MLP neurons of a small language model. Each row is named by its layer, matrix (up: input weights; down: output weights) and neuron, and shows model dimensions 48-143. Each number is 128 + 24 x the weight over its row's rms, rounded and kept within 0 to 255. Numbers have three digits each.
After each neuron's rows, "fires before" lists the tokens most often just after its 100 highest values on Wikipedia text that the model never trained on.

L9.up903:080121123133130104140132101106135126140127124098158150085150119086108090138170092166134134142128124160124132097134127127153124142113148171102167090149161132119141118186168143117161114092132159119211114173128102111117131139145123132120112099127121103124080115080143177132138098125125147113
L9.down903:104170134134141146098120134128148108140110165139139129114138118152117115147158092105140118150133095138100088183144120157128137124133130090138108108093094135140117072103095153103117152135135109105109163146117129166123120145141121106146136162144136156128131134136126110098118104132170099127
fires before: "ic", "y", "ical", "os", "es", "ing"

L9.up419:143136130179133144093121147102130153185124114123109107135119103090092104137151095164129109146104143132154128116126145161116115121129114078122167114156161137122111143096123122092126138141158133148141116145154087092108100155105135092136116187129152163140126124142099149091087112160155119097
L9.down419:165116138139145095121129131070101113128165118166087081136088172082109096150160145134097105139129087167129144149159090145091115129119133162163165131108108123109123092159108147073141089137135161110106170147108103147141088153063169126162111131156140109165133103158139127109141144117132119127
fires before: "ed", "es", "ent", "s", "ing"

L5.up832:141114123121158131175143164130146100115160131135155161148166122128139157119112145133128122159142100132167105086118127144125135149159107183090133107119149116149098156182130126106127145116131137122166188127117158137113144143151132124129138117135117138182136109131168135129155127200117105125
L5.down832:125115110163143131136058116115102134093147135142171115071127093070107163137131118121114121159136137150130140155144111118164092130161156095146128115110149136149112142102152128157056129145140156152118106118114158154109121154149148124113129093166114109165157126170141102158111141186103106116
fires before: "g", "v", "as", "f", "ies", "c"

L6.up808:113167136122177160129144113131130091126132155140134171131139104140144139189088119153121095126143097151124130121117118148153083136167116145161125111115128128124112173158129139110158106117105092095201158144113129104126124104125124148122135130146138115107118117156178150114139142168139093164
L6.down808:128167168124165125148125070088149146121088156147150142154092128165150129136104142142068116107131146132129146122134096113145128137135109134118097146147143138079125119165102138116144123107119119141133115144109108142115089172116139126073124095173121081131095134112147099130159104134136101133
fires before: "ad", "-", "le", "k", "c", "f"

L7.up113:146089133114159142114158150121129187170162117133127105146132111119148099110198135105152165126086127101106106127084138193143141122136128096184139138135128121125126125108136114120138121143111144114123085096133110096115168161131130128110097142102122131150081101113106163123121108158150140093
L7.down113:140131134104109123086158153090048094056162134120128173124129100108140122124126081119139115158160152167118179156100246174139127115093114129126152134132100138115126122114124119125116127098146120124143126145140129119110128162122135125137118140114129162101123136130100126110138157105149119136
fires before: " ", "i", " in", "her"

L8.up793:110167116139136143113095103150115122131108110142179113107130140114128166139154112117133152123119127120168133130131152110128117097177106123130122110125137141140145101148127107097122138101121135126093126137156121100128088118097115134158189174158135159110139099099085144083117141136159114087
L8.down793:118140108104130128107152153124149130150141149128083081121085182141093146138142114123127103127144134166138101123104121143148128108136133147137149097097161111134096127152095110127120115164101110138148176095131123152180154119081109088100113113126139131109167121124125134152144148138130072120
fires before: "ed", "al", "ay", "ing", "d"

L7.up596:149090130134135191102118124176130108168149097151114122142166142167171090145116134087149086160100161135124102112086121129142125147136150141142107087126141108126122147144104093119112128131161159150155120070140155107132131169145143117111141108090131169184112118153123121174123093101147127113
L7.down596:111099126099130185130130099081135129112133145114089138107132149125101112114129117123125147142140118124131128137096140145172113095084120077121146148171193173125116114079132110136121144105150134095117096124111109122111144111131104079155138131156100169118140166152162131096163149136133105160
fires before: " ", " the"

L5.up940:157120106149165144142159151135149126142168095127141121153143144133161146126114108104117122169112154108136079113114128133140158136136155167120154081085087148170083064115069090093113102154122136082141132124115174130159129157134130109116161148152148159166112097116114123122119130130137128121
L5.down940:072155104121115186103120123103152155083089126136103153119098101088151100156123120156112115148141141119108098105122142138155167116136129135091122166099128120108084137176105105112090087138135117120116104156140156117149101095124147129091170111120099132112140136110122070115167151142142128139
fires before: " ", "st", ",", " |"

L10.up243:112164135128105125100092176145147141131157107169103165111137118111124152139103173148159159132095115109101097106096139103159141135123069096117149165148142122104110095122103133111149127084110150133114132095114168122123128151073138118084127124144152101122099140123096112124101141125153108117
L10.down243:150148170070134101128162121156123126156112127065144113154131147118099125107124116094119115143159107106158140136125147184099134131097155137164134105111131121108060084193137120098151171149107170155097122108192122128120155157142167091139109125108117149115140120126167197120151114158128132095
fires before: "ion", "ia", ":", "ic", "{", "ian"

L5.up860:136133155151145204155141121150145092134178112098092108123138094165154128114144125152119141143117133128139139133116122145163131078128120100120137092121166136136123128156061104104129192122153150126118117125143084113125153127132122114111110093136128097157117129128143135125207151117140127170
L5.down860:102127167097099096128157122129110108106148184081111136135135132138096156113112112150163113136130151105153088110141060144169112098076149131134140117157161124137138076146145164150134130146117144124163139128147106125120136133114115124132171149143105131135140133110122148135127130134122138150
fires before: "|---|---", " the", " a", " his"

L8.up217:120134107128127096088134157119139098168117092115095159124122148132164131130128122093149119127129112098114128119090162076126104139131143138122129090137168181158163108124120168102158159129096133087155118135168120124147123180108152112145103141136133134120129078151087156102101114141160160115
L8.down217:126087142119118136121140156129143115103122122144125142119095143122114142102124124146112117124109176130142130145121100096137109088141091101092095137104189143159158111111117140115125104128112099102122183145126155128080105160144107081153171137120079108117181097141113148146165130118102085167
fires before: "ct", "ing", "d", "8", "ion", "ence"

L9.up186:122107125161143119141125110117149128141163152119146162073084116108102115129145115115102094107151130149146122109134121140163125175107113133131183123124155116099083126144084148113156110101129138152159126159095103124118162176140127123158163121148168086111097109126166213162128097129186124128
L9.down186:150169142129142139140128163129131079073103132117081181114135100076103147129143160085138140130134125108155120117131117117094137128181095157172149145131123141176094085128111145141104127163156127118096131155115151121113129122177157081117093115115148109139151146103143163108082137161098171098
fires before: "ic", "k", "ation", "ical"